From a checkpoint of a small transformer trained on Wikipedia: width 192, a variant of Adam for these matrices.
MLP neurons of a small language model. Each row is named by its layer, matrix (up: input weights; down: output weights) and neuron, and shows model dimensions 80-143. Each number is 200 + 30 x the weight over its row's rms, rounded and kept within 0 to 999.
After each neuron's rows, "fires on" lists the tokens most often at its 100 highest values on Wikipedia text that the model never trained on.

L6.up96,222,227,243,192,231,174,181,163,213,147,234,242,196,199,247,209,202,216,214,165,197,211,220,193,176,192,239,217,188,151,223,240,270,187,200,185,218,142,178,176,205,188,153,200,242,193,173,172,218,226,188,216,202,184,186,244,220,224,162,180,149,185,209,175
L6.down96,156,227,271,207,138,191,203,217,198,193,143,180,208,206,158,218,180,226,228,180,186,217,204,181,218,211,184,200,210,203,225,169,158,158,201,274,208,278,178,153,197,206,240,232,164,195,220,205,177,204,228,127,207,242,229,140,197,168,284,203,220,197,179,197
fires on: ",", " in"

L8.up514,262,218,164,238,189,189,199,202,207,199,233,215,188,209,185,230,222,193,203,226,182,192,159,171,167,169,205,198,148,190,123,159,178,138,170,199,224,206,243,211,255,210,244,252,173,201,179,206,206,240,175,207,232,153,161,145,201,249,127,258,165,178,213,184
L8.down514,181,155,243,171,197,210,187,181,250,227,230,157,209,213,300,218,181,186,197,190,162,186,246,106,187,175,151,253,160,232,188,240,199,225,206,224,176,205,193,169,239,244,210,205,226,204,183,161,213,229,199,243,172,215,191,202,213,205,237,217,245,153,211,229
fires on: " with", "y", "art", "us", "ass", "ow"

L8.up307,251,180,162,199,188,212,228,215,231,194,180,221,209,204,224,203,181,196,200,173,116,211,199,186,174,236,205,194,197,203,221,172,199,207,243,231,193,194,229,169,185,217,200,223,188,224,247,203,219,191,205,175,231,213,215,138,255,232,198,224,225,181,207,209
L8.down307,207,181,253,193,210,174,184,223,234,257,234,183,196,203,209,206,203,187,218,185,219,202,221,233,261,167,137,182,199,230,212,226,214,169,205,208,165,266,209,191,225,162,192,206,176,173,139,186,199,182,207,174,216,219,198,182,212,169,117,274,198,186,177,151
fires on: " ro", "ou", "and", "ab", "he", "er"

L5.up75,222,214,212,205,228,156,177,214,202,224,228,194,251,171,202,145,198,216,147,231,205,207,207,230,197,200,197,159,195,203,233,135,216,143,176,147,223,144,202,235,228,210,218,236,246,221,176,176,251,196,203,153,207,195,204,198,213,193,216,211,207,213,238,213
L5.down75,252,208,233,220,198,185,208,227,113,127,161,231,235,203,179,164,192,169,178,144,205,195,258,199,159,202,194,167,173,260,262,203,226,222,165,203,197,269,211,206,188,202,203,202,201,203,242,182,187,212,197,168,150,213,168,234,162,197,206,203,221,192,197,202
fires on: "ent", "id", "out", "it", "ar", "ate"

L9.up674,208,241,215,150,184,184,196,141,225,202,193,185,176,174,195,205,206,222,209,195,150,136,245,236,259,205,215,203,193,208,241,193,195,206,245,187,191,207,236,202,239,237,240,245,167,190,199,156,184,251,161,182,179,205,226,104,203,190,172,234,173,199,174,205
L9.down674,235,211,196,181,239,227,247,175,234,206,219,187,183,220,208,209,150,274,159,188,186,189,208,212,165,190,191,183,246,157,231,188,222,154,156,180,243,219,153,171,216,158,190,171,239,204,202,185,183,164,187,200,217,189,207,179,205,218,215,190,181,157,265,237
fires on: " an", " was", " st", " is", "s", "0"

L6.up698,190,216,200,179,158,209,167,233,251,156,240,238,200,151,226,182,176,244,216,162,192,169,240,197,239,214,237,207,167,190,172,220,205,171,232,181,222,228,175,242,187,220,224,197,207,152,133,202,221,249,192,166,179,298,240,186,202,232,161,199,182,216,193,173
L6.down698,243,207,213,232,214,178,235,194,195,210,217,171,139,221,203,243,228,206,234,163,204,246,210,113,177,247,197,193,233,191,163,216,214,167,182,238,155,192,197,164,187,202,202,186,257,177,124,168,180,219,176,153,159,212,186,231,214,222,184,220,230,216,160,198
fires on: " in", " place", " from", " at", ")", ":"

L6.up533,229,155,225,182,175,220,207,227,179,117,204,203,201,168,187,176,192,173,188,166,208,181,218,178,165,196,224,177,179,182,180,226,237,236,257,188,221,183,234,228,212,201,190,182,208,172,164,185,237,203,208,262,223,256,181,189,149,255,161,229,181,171,236,183
L6.down533,133,201,237,148,185,209,179,217,200,198,177,174,209,225,179,257,197,235,206,222,240,191,146,240,211,195,180,215,192,223,189,196,251,224,211,264,251,228,198,172,186,180,174,220,189,173,209,203,174,169,244,133,216,196,247,176,178,152,238,220,219,221,140,222
fires on: ",", "\n\n", " Al"

L2.up129,236,196,216,230,171,137,222,190,195,158,186,185,229,216,216,133,235,215,234,226,170,179,228,154,194,192,191,225,203,178,186,202,181,225,191,186,229,146,234,182,227,198,166,182,256,179,256,174,179,194,181,205,236,206,180,140,188,191,197,193,239,178,243,167
L2.down129,168,207,188,190,188,205,195,226,131,152,186,166,165,210,186,179,213,220,294,277,196,230,240,172,215,189,187,233,220,187,225,277,157,234,208,220,206,200,229,161,240,166,235,204,204,203,198,176,197,202,206,215,204,225,220,163,161,213,216,210,262,210,194,198
fires on: " \"", "==", " (\"", " “"

L2.up502,251,245,209,186,205,201,197,183,215,229,186,209,172,200,199,198,239,228,184,151,189,167,203,169,194,199,203,196,167,129,163,222,190,188,219,153,199,197,191,195,180,222,211,178,203,175,154,236,243,225,205,233,221,167,180,181,179,235,157,221,148,186,166,182
L2.down502,211,207,180,189,191,215,172,250,177,180,262,227,194,169,245,237,211,192,214,182,252,200,207,230,201,232,175,212,179,188,222,222,168,235,156,212,194,211,148,209,212,218,238,258,192,196,217,239,209,189,235,224,222,205,218,205,155,241,206,196,253,225,194,177
fires on: " R", "R", " Bus"

L2.up226,244,135,205,207,190,196,187,181,237,131,183,197,207,187,193,199,219,242,210,232,252,197,180,204,194,175,223,229,219,202,192,188,211,233,243,152,252,112,213,169,180,170,213,166,226,225,194,215,180,198,179,195,203,224,183,235,182,175,213,217,214,260,213,234
L2.down226,191,254,225,257,190,219,157,205,133,165,230,181,177,211,189,240,198,185,200,164,181,231,176,237,213,228,237,148,246,179,208,236,160,144,148,222,190,254,230,175,216,160,172,201,206,234,188,216,180,150,174,190,166,167,229,206,212,229,215,191,187,181,207,178
fires on: ".\n\n", " V", "198", " (", " year"

L9.up429,199,263,248,147,230,182,203,196,189,189,216,190,223,241,209,178,259,192,184,199,193,194,224,182,210,208,201,147,200,199,153,135,175,172,204,203,201,129,204,147,143,236,244,163,206,210,234,242,243,226,226,162,210,184,236,196,215,221,161,170,229,234,166,166
L9.down429,230,151,170,192,230,175,217,178,145,200,206,242,181,244,206,225,188,250,175,148,183,237,194,235,244,258,166,233,220,147,199,200,250,190,218,188,221,284,202,168,182,191,207,234,218,165,182,210,239,146,164,198,269,148,197,181,222,244,160,232,194,224,214,183
fires on: "R", " for", " For", "m", " prov", " R"

L5.up433,235,188,152,216,202,227,186,205,244,158,263,182,235,183,195,199,173,188,209,141,188,161,202,194,206,195,204,238,205,214,188,223,173,151,217,231,205,194,239,254,226,212,223,182,221,228,220,238,171,226,174,197,250,216,202,163,185,197,166,159,161,143,209,176
L5.down433,238,219,227,181,237,194,166,211,160,179,212,163,207,175,196,184,229,184,224,185,139,174,182,243,199,243,221,168,207,183,197,197,225,156,207,207,169,224,192,236,177,213,253,170,189,224,183,215,154,242,166,268,175,130,203,247,200,162,209,177,216,195,235,202
fires on: "op", " Rock", "res", "iber", "ic"

L8.up158,204,264,224,145,221,217,163,259,173,164,175,185,225,275,207,213,243,149,194,183,181,213,236,179,223,179,200,154,191,167,146,212,187,227,197,151,232,213,191,248,248,225,215,194,170,198,147,209,219,183,175,255,203,233,183,178,209,201,158,216,211,210,224,185
L8.down158,203,213,225,190,215,190,223,216,231,176,186,154,217,167,245,223,232,228,188,236,225,222,206,195,195,259,192,189,240,257,212,157,214,206,223,248,212,181,207,233,178,194,157,226,219,160,178,190,183,139,158,144,175,172,179,215,156,220,220,163,226,137,178,213
fires on: ".", ",", "al", "ag"

L6.up446,206,233,155,218,224,175,176,193,201,144,205,225,142,200,205,210,264,165,153,185,197,202,183,178,244,207,241,227,185,189,223,213,243,247,223,165,225,195,193,210,255,174,197,177,215,177,176,153,212,168,208,202,223,215,216,215,230,271,185,279,164,224,229,175
L6.down446,152,152,246,182,182,199,199,208,152,200,214,211,182,207,204,170,252,228,210,132,247,189,157,222,198,172,240,198,212,223,139,167,229,128,238,216,192,220,189,183,210,190,150,232,210,184,170,194,179,180,222,187,172,239,219,188,239,206,246,126,164,203,170,176
fires on: ";", ",", " b", " along", ":"

L6.up648,210,218,219,190,270,178,212,182,226,101,198,203,191,221,220,169,277,224,147,163,185,201,216,164,161,232,238,232,190,179,159,152,227,161,188,215,204,197,211,210,182,249,212,193,251,174,165,208,212,218,224,220,265,181,156,211,197,181,181,186,197,200,142,221
L6.down648,161,214,219,155,201,237,189,180,246,235,213,195,231,203,207,213,153,231,165,192,239,197,205,206,210,166,208,216,208,189,207,238,137,261,144,140,176,166,188,193,240,229,247,237,222,184,203,187,184,236,200,159,180,220,258,197,197,199,157,171,171,202,238,232
fires on: " an", " for", "an", " R", " ar"

L9.up504,213,147,235,224,187,211,199,189,236,160,212,240,284,287,158,198,200,204,185,181,210,208,248,208,166,213,216,125,256,213,168,171,213,133,171,184,205,236,185,194,173,202,198,211,255,242,146,151,225,190,231,169,220,213,186,237,187,170,192,197,182,202,184,219
L9.down504,231,254,201,265,170,173,205,197,233,186,231,227,178,170,195,181,192,207,183,221,252,186,248,160,233,215,197,284,188,180,192,231,226,178,190,209,179,229,192,241,168,193,154,150,235,177,167,161,264,232,200,231,181,167,200,206,231,184,230,207,178,190,201,176
fires on: "i", "y", "h", "e", "l", "is"

L6.up545,227,172,191,186,213,199,220,245,205,188,199,209,245,183,195,184,168,181,198,151,122,240,235,200,205,145,242,219,207,227,187,174,217,159,199,219,245,173,217,219,134,210,150,220,209,194,147,189,154,200,198,178,223,204,200,233,236,170,165,231,158,132,211,231
L6.down545,215,211,176,219,246,158,177,169,175,261,218,176,158,191,238,227,163,265,209,175,287,213,197,246,209,194,193,219,183,156,205,199,201,201,193,200,280,195,260,185,217,202,244,198,171,201,208,211,215,248,187,229,173,201,245,201,180,186,176,203,199,197,170,182
fires on: " of", ".", "as", "ess", "ard", "ann"

L9.up433,240,205,215,173,220,212,226,211,210,138,210,192,200,184,196,165,223,180,194,111,208,198,179,193,246,165,194,232,224,215,207,206,192,167,175,211,165,216,241,216,161,197,191,225,260,197,228,218,169,214,156,243,199,183,195,202,228,194,194,194,157,161,222,188
L9.down433,195,189,224,152,215,180,175,185,216,236,182,238,184,199,188,215,210,199,161,201,161,198,198,240,199,201,192,225,142,177,218,174,237,225,256,227,215,138,223,213,222,228,235,142,148,183,159,209,180,270,157,214,181,232,245,187,176,192,184,179,206,215,226,196
fires on: "d", "w", "ur", "ü"

L5.up200,209,247,201,172,213,191,171,234,195,203,146,212,180,227,180,183,212,162,204,177,216,202,179,198,211,156,192,223,167,152,189,211,197,212,201,174,199,161,193,188,208,202,221,186,190,156,138,178,235,228,201,259,216,214,164,162,180,227,168,245,148,196,193,210
L5.down200,189,141,210,215,217,155,204,193,196,218,213,250,210,194,188,197,192,178,189,197,172,156,208,179,210,231,221,222,243,281,185,163,193,181,156,190,168,202,202,150,189,200,178,180,128,244,196,184,191,304,233,163,214,157,170,240,254,190,143,243,226,211,188,201
fires on: " ro", "sh", "s", "ick", "ay"

L2.up72,199,205,171,221,187,95,198,213,196,209,253,171,181,212,222,162,203,168,238,203,229,160,243,147,213,178,205,208,227,160,196,212,189,215,256,182,226,176,285,177,241,218,216,143,208,206,200,231,214,177,165,184,201,205,175,158,195,189,124,214,200,203,239,149
L2.down72,188,200,178,191,206,185,203,243,159,174,169,185,177,178,172,210,212,204,280,266,221,191,182,205,239,214,224,261,218,236,225,224,184,210,190,220,251,210,241,150,194,189,213,147,202,196,219,184,262,235,166,226,228,196,211,203,154,184,193,265,209,216,187,184
fires on: " \"", " Press", "usic", "!", " “"

L6.up408,254,212,177,206,212,168,154,141,185,199,150,197,192,221,181,169,221,236,203,175,219,161,205,208,224,195,192,193,212,252,216,177,187,247,169,235,162,192,217,176,209,193,266,191,231,166,124,235,228,195,240,204,211,180,210,202,202,193,182,163,206,165,217,170
L6.down408,207,269,238,257,176,213,182,191,170,185,179,224,204,178,192,181,153,217,206,235,200,173,282,257,196,182,160,224,244,243,164,219,252,194,153,156,194,242,213,246,189,199,174,175,180,179,213,159,225,192,239,205,224,189,173,168,206,183,203,194,164,228,143,190
fires on: "ro", "el", "re", "ul", "ites"

L2.up230,226,156,193,247,218,230,239,181,231,216,191,145,189,257,190,195,153,192,157,173,126,223,197,264,194,206,220,213,162,265,142,167,235,211,193,181,173,140,193,205,167,247,185,178,198,218,198,208,191,201,210,162,236,204,223,200,181,214,168,144,176,192,204,153
L2.down230,178,181,168,209,199,224,234,180,260,206,181,211,219,208,166,216,176,231,221,209,169,260,233,248,208,197,225,258,199,204,192,171,202,217,189,207,193,163,170,161,180,200,155,214,183,267,167,200,168,199,234,139,188,191,200,238,152,219,194,177,164,184,205,204
fires on: " contract", " claim", " assist", " act", " need"

L5.up169,175,223,174,206,204,142,152,182,189,173,260,168,203,187,206,237,279,192,212,217,166,239,203,193,149,235,199,192,200,167,199,189,156,193,231,163,182,159,196,210,213,221,254,217,222,190,188,243,206,213,194,199,226,199,225,228,162,199,173,186,220,195,183,233
L5.down169,197,245,191,262,185,173,175,207,155,194,194,272,133,173,195,262,232,194,217,204,208,176,240,208,170,193,134,213,195,189,180,205,221,214,217,203,224,247,185,231,170,186,178,219,239,175,145,195,207,187,168,137,208,209,212,276,212,142,200,147,166,185,197,196
fires on: " K", " m"

L6.up108,200,200,203,215,188,209,126,210,215,221,189,223,230,164,163,162,163,208,177,191,180,176,191,163,215,207,163,219,164,267,220,234,222,197,205,139,262,171,170,200,261,184,203,177,232,213,206,193,231,218,211,196,247,233,258,187,227,225,214,175,205,220,198,173
L6.down108,203,151,198,184,258,198,190,220,170,183,159,230,221,180,232,181,267,176,172,156,241,230,247,183,195,202,155,205,177,214,201,191,149,165,216,194,177,212,174,219,225,224,169,230,200,197,196,165,186,200,207,210,141,159,219,195,159,197,187,205,262,203,156,176
fires on: "ach", "at", "it", "ot", "id"

L6.up452,221,223,193,152,222,236,218,170,202,223,167,183,209,153,191,191,215,225,207,200,211,239,157,206,153,251,205,185,202,179,180,206,199,204,208,205,207,177,233,203,243,185,197,183,185,197,256,195,257,201,157,170,198,236,217,201,244,165,219,220,190,151,216,153
L6.down452,184,217,177,184,225,208,210,203,207,198,147,185,200,205,222,224,205,186,181,211,183,197,225,169,170,172,201,154,192,193,124,278,218,197,136,210,183,201,178,178,147,225,193,167,234,209,168,220,224,218,236,221,184,211,169,236,191,228,223,147,222,203,227,207
fires on: "er", "78", "199", "198", ";\n", "ach"

L5.up389,219,133,198,212,255,206,171,202,218,204,177,223,240,212,249,185,202,260,173,190,252,157,205,261,238,217,183,217,205,221,231,173,207,197,194,269,206,201,216,193,186,196,252,219,187,177,187,199,203,166,220,247,212,167,181,199,225,195,172,154,194,169,235,170
L5.down389,170,220,227,260,150,194,184,197,211,216,231,184,224,238,137,208,172,204,203,229,191,178,208,191,213,167,237,194,224,176,160,202,279,167,214,195,166,207,176,213,160,144,189,188,220,210,200,226,244,231,194,182,194,223,143,175,233,190,227,242,202,205,215,182
fires on: "el", "ro", "ir", "l", "ach"

L8.up161,224,185,225,185,217,184,191,146,220,138,214,213,227,267,245,207,213,171,225,149,225,205,241,164,191,156,234,157,231,201,167,193,223,183,190,216,171,193,163,226,200,223,201,203,237,236,203,227,185,173,158,204,184,223,196,177,169,207,222,219,200,212,234,178
L8.down161,171,234,239,191,162,186,217,227,184,215,228,207,188,197,169,194,194,149,229,183,197,159,265,222,264,222,180,259,211,211,160,210,202,182,213,221,205,156,161,164,233,209,180,202,245,203,191,170,207,195,233,206,157,234,208,235,209,200,161,166,199,243,168,227
fires on: "ol", "e", "y", "ra", "se", "ald"

L9.up74,232,201,191,193,211,202,202,189,176,162,223,185,217,162,214,198,257,126,203,198,220,198,171,163,158,201,224,235,158,146,228,168,124,209,223,175,217,191,156,190,199,204,164,217,206,206,196,192,212,171,220,213,182,273,227,174,201,190,216,205,157,193,200,190
L9.down74,200,190,177,178,159,203,226,149,167,233,147,200,269,227,224,226,153,154,228,193,139,177,224,161,214,155,208,127,222,217,229,239,159,156,128,207,173,261,198,195,183,220,223,170,238,242,230,179,180,174,199,199,192,233,183,173,188,202,176,225,195,177,195,214
fires on: " of", " to", " from", "c"

L2.up186,176,189,227,228,170,143,193,198,199,169,200,164,269,213,188,138,209,235,208,191,162,174,254,160,217,192,202,191,212,201,202,201,168,222,211,223,179,129,216,181,191,172,164,173,244,172,212,236,217,229,185,194,202,171,186,203,149,225,218,192,243,161,252,178
L2.down186,170,196,178,190,198,172,215,205,111,190,185,156,199,213,206,200,222,219,285,248,183,243,237,181,208,195,184,227,221,220,220,300,160,231,196,209,200,227,219,193,219,148,227,221,208,200,215,185,233,203,174,215,209,162,241,158,134,220,238,177,270,206,177,197
fires on: "(", "===", "====", " \"", " “", " (\""

L2.up637,175,189,210,154,243,226,194,203,256,223,176,205,228,244,167,183,210,186,197,128,167,206,179,218,214,185,183,168,239,139,201,186,208,203,211,193,145,215,243,191,172,202,219,205,148,199,179,169,245,259,230,273,189,221,232,224,189,253,226,195,203,237,227,249
L2.down637,241,238,204,210,236,187,225,201,205,238,169,208,201,192,213,176,222,171,208,131,214,223,189,200,146,218,156,262,215,138,189,249,166,225,208,149,149,229,214,207,197,175,203,172,158,279,208,221,219,195,159,222,228,237,206,212,206,151,172,184,231,170,183,256
fires on: " a", "ors", " Bow", " Rep", " New", "P"

L9.up715,262,249,181,183,202,242,192,189,178,198,213,200,199,227,206,157,215,134,204,189,210,200,210,187,139,205,242,183,138,211,204,189,202,184,258,193,189,179,220,189,174,198,219,146,162,213,119,230,202,189,166,259,213,170,176,178,229,227,181,180,190,147,174,210
L9.down715,226,232,186,209,170,223,186,193,163,182,178,219,151,171,218,201,176,183,230,226,158,154,212,197,192,201,228,198,142,224,218,197,203,237,218,244,196,153,197,214,142,193,213,203,197,150,205,224,171,214,194,168,170,135,183,196,197,198,164,182,211,165,171,177
fires on: " was", "ats", "s", "os", "z", " F"

L2.up427,249,201,196,180,186,185,185,152,211,170,177,199,197,181,198,142,236,180,118,150,184,207,202,241,200,230,200,204,245,224,185,204,222,161,191,264,213,121,190,164,185,226,218,207,200,167,234,211,189,251,197,203,241,202,202,225,199,166,175,171,137,223,210,198
L2.down427,173,183,167,193,223,242,229,142,141,197,194,217,231,172,177,207,197,181,214,158,200,229,185,155,159,173,217,192,192,182,191,209,202,147,154,162,214,207,214,169,201,278,205,181,225,175,169,229,196,150,203,195,199,204,260,180,236,220,180,149,170,186,221,207
fires on: "-", "N", ";", "ia", " with", "ase"

L5.up100,203,180,154,232,203,195,248,127,225,155,186,204,240,177,237,207,206,245,180,155,191,230,187,223,230,170,200,222,203,201,216,134,175,135,177,192,203,158,235,169,176,228,214,185,180,217,223,189,206,228,231,211,155,192,195,215,231,196,174,195,218,205,277,202
L5.down100,238,193,237,179,217,219,190,236,189,189,218,158,228,213,208,181,160,218,142,228,196,222,221,152,224,148,209,199,180,186,196,211,229,224,202,237,211,236,227,206,182,104,250,212,211,191,193,201,249,215,167,178,212,195,189,239,181,224,232,206,265,220,156,188
fires on: "se", "enn", "ile", "ick", "ount", "end"

L6.up274,265,257,177,142,214,191,170,192,221,194,180,187,180,174,205,151,213,166,186,166,189,208,150,227,214,196,218,202,168,253,209,210,184,223,192,184,165,197,204,196,247,183,259,213,211,183,188,222,209,197,158,271,174,235,238,225,203,239,214,200,185,151,179,154
L6.down274,176,213,190,234,213,188,183,253,193,237,181,214,211,157,195,177,199,198,160,237,153,202,265,182,229,221,226,238,258,203,202,157,193,213,185,268,226,187,147,202,179,168,225,201,185,219,193,241,174,203,196,239,224,221,185,211,202,192,253,199,159,248,196,208
fires on: "ra", "ap", "ur", "ol"

L2.up460,272,208,162,202,202,198,195,173,197,164,210,175,265,200,191,197,212,192,214,199,173,203,245,209,140,186,236,230,176,229,192,199,188,198,206,217,219,101,230,208,161,194,206,131,201,184,188,228,213,220,151,163,222,181,178,197,177,222,203,210,189,206,212,204
L2.down460,195,181,254,168,211,219,147,230,182,159,177,194,188,148,198,228,179,214,153,173,244,246,197,262,232,178,224,169,180,190,197,246,270,192,189,211,239,208,197,176,193,122,212,213,209,193,176,233,192,130,241,221,230,219,236,194,199,230,242,194,241,200,239,215
fires on: ".\n\n", " (", ":\n\n", "(", ":\n"

L5.up154,219,215,251,191,230,222,225,211,223,203,204,241,189,246,198,152,211,189,141,148,188,190,250,229,158,211,189,211,223,153,155,160,205,227,246,203,220,194,143,238,224,195,178,220,219,258,158,173,252,192,165,193,193,246,190,185,127,201,160,157,158,165,216,207
L5.down154,161,246,166,190,206,210,195,160,219,229,186,222,186,178,212,181,212,229,187,277,212,204,264,204,217,236,151,220,224,192,186,180,217,237,161,242,205,179,191,183,231,172,151,259,195,184,202,129,252,178,176,232,171,248,215,240,182,216,234,213,141,215,186,219
fires on: "i", "in", " Di", "l", "ib", "it"

L9.up200,204,197,203,181,244,211,167,220,198,153,249,221,197,252,223,128,191,141,235,177,203,136,199,229,168,158,246,212,141,235,237,192,192,206,227,203,238,175,166,190,225,190,157,188,189,171,177,194,248,216,228,223,241,255,182,190,185,215,147,172,219,188,181,195
L9.down200,224,217,213,219,182,175,204,181,219,189,175,152,193,185,248,208,250,152,166,203,181,181,197,159,222,174,287,211,173,171,225,176,211,203,194,187,205,209,161,203,202,192,175,254,247,190,213,223,188,243,222,180,201,211,156,178,287,153,177,215,188,205,250,199
fires on: "ing", "es", "e", " lo", "th", "ar"

L2.up661,210,284,243,240,187,133,179,236,199,175,193,171,196,218,140,166,210,196,217,212,166,193,175,213,192,203,196,225,211,160,219,211,179,117,230,120,210,143,211,229,219,180,214,216,211,180,235,217,268,205,172,220,234,217,247,224,212,230,180,202,157,143,213,198
L2.down661,189,243,194,274,179,227,192,181,165,177,243,200,129,140,199,243,215,219,167,204,187,172,178,202,186,277,208,234,200,112,204,219,185,240,197,204,213,212,218,218,174,227,226,201,215,180,174,199,209,202,160,206,157,248,198,249,204,186,171,184,170,236,196,239
fires on: " K"

L8.up435,178,247,185,178,205,154,170,147,230,223,243,172,223,192,161,177,185,232,216,144,231,239,210,213,224,207,185,226,178,196,161,192,209,143,284,205,236,195,210,173,229,250,175,213,190,174,229,163,174,221,149,168,177,208,216,183,185,229,128,221,193,151,183,238
L8.down435,211,189,177,208,205,195,245,202,229,206,228,199,201,207,195,234,213,182,203,209,192,239,261,197,193,189,237,184,162,171,221,241,214,227,189,202,209,192,219,166,209,162,208,264,199,229,189,195,197,245,135,180,222,220,202,191,199,191,230,181,194,204,174,238
fires on: " ", " an", " was", " –", " is"

L6.up176,188,217,203,184,176,183,143,228,245,242,228,180,229,220,233,182,176,182,193,224,163,212,228,180,232,232,236,158,198,218,199,197,239,170,222,217,246,209,210,242,249,243,188,218,224,180,165,236,191,192,158,191,196,234,172,213,218,188,226,248,178,190,212,155
L6.down176,194,154,206,171,155,185,206,186,178,228,199,208,166,155,222,169,151,157,171,185,205,191,215,260,167,226,234,212,197,254,169,176,257,194,192,197,219,210,188,218,143,192,99,199,196,165,234,239,179,168,158,174,168,224,204,226,236,215,186,223,212,219,219,167
fires on: " ext", " since", " to", " foc", " until", " Ch"

L2.up710,270,227,222,201,211,204,167,148,236,142,173,194,184,235,236,167,235,211,188,183,178,246,231,202,181,152,167,190,201,179,237,132,196,232,232,238,226,194,226,160,151,217,239,181,188,224,174,138,224,240,164,172,214,171,237,211,220,174,207,154,207,241,194,224
L2.down710,193,172,233,210,226,175,240,233,251,193,236,171,199,186,228,224,142,181,217,239,239,219,144,189,218,219,275,213,200,209,237,240,232,266,187,204,237,133,215,212,189,214,139,214,171,192,219,224,183,169,252,216,154,213,162,233,174,226,141,218,179,149,203,251
fires on: " Le", " Sal", " Mon", " de", "ial"

L8.up455,204,189,231,176,220,188,144,169,204,172,266,204,181,209,233,224,207,202,195,128,161,217,165,202,188,210,261,156,232,232,184,208,207,179,280,181,185,183,167,244,192,214,181,201,202,214,149,200,213,197,213,243,181,220,169,173,140,212,133,240,216,147,189,219
L8.down455,210,223,157,239,193,195,216,217,180,198,246,189,180,253,213,206,220,204,141,196,221,226,273,158,163,196,149,225,252,159,176,245,150,186,200,167,210,221,198,126,216,232,250,247,215,201,181,162,248,226,231,132,155,232,162,205,214,181,207,164,187,221,199,223
fires on: " at", " from", "at", " At", " From"

L2.up272,258,259,217,160,238,187,182,218,216,185,120,245,201,252,243,193,202,170,158,210,210,158,204,235,215,170,209,224,239,222,185,224,162,208,176,206,195,178,158,189,232,160,197,194,142,154,169,148,252,234,155,183,249,194,238,158,209,217,170,202,144,182,245,200
L2.down272,234,210,206,196,175,225,226,170,154,207,204,223,218,201,193,202,231,186,262,180,213,218,226,188,195,185,190,175,225,183,160,156,190,165,173,141,170,203,183,204,174,219,225,185,228,163,170,255,200,128,230,212,148,206,252,233,223,194,173,196,197,225,183,211
fires on: "y", "-", "ia", "z", "g"

L9.up40,258,169,196,153,178,183,213,181,213,191,153,168,187,189,169,170,220,204,188,177,175,225,190,245,153,185,167,217,203,211,177,206,263,171,164,240,230,139,243,220,180,185,230,144,204,165,193,260,196,211,176,174,216,192,197,238,208,206,166,223,217,203,234,202
L9.down40,193,221,196,165,240,179,234,185,196,232,192,181,179,196,207,221,180,206,192,181,181,167,207,209,203,165,184,240,220,208,149,190,238,195,181,215,201,250,203,198,210,135,176,209,186,200,204,177,243,194,212,155,195,210,206,119,211,204,187,186,251,233,180,129
fires on: " (", " of", "\n", ",", " |"

L9.up642,246,219,183,124,160,169,181,127,178,194,168,175,193,202,157,177,196,200,196,212,196,149,231,191,236,206,193,238,188,209,207,221,219,240,219,249,153,193,288,218,230,178,231,212,194,215,170,211,174,270,200,211,185,204,178,157,199,193,173,167,204,141,257,175
L9.down642,169,187,156,241,266,239,210,238,195,187,247,165,160,192,199,255,235,188,257,179,222,231,158,166,251,145,214,116,257,205,199,193,199,199,223,159,164,227,169,174,169,195,225,169,240,166,195,180,166,172,252,187,156,168,193,167,181,191,192,157,230,249,211,247
fires on: " is", " (", " was", ")", ")\n", " It"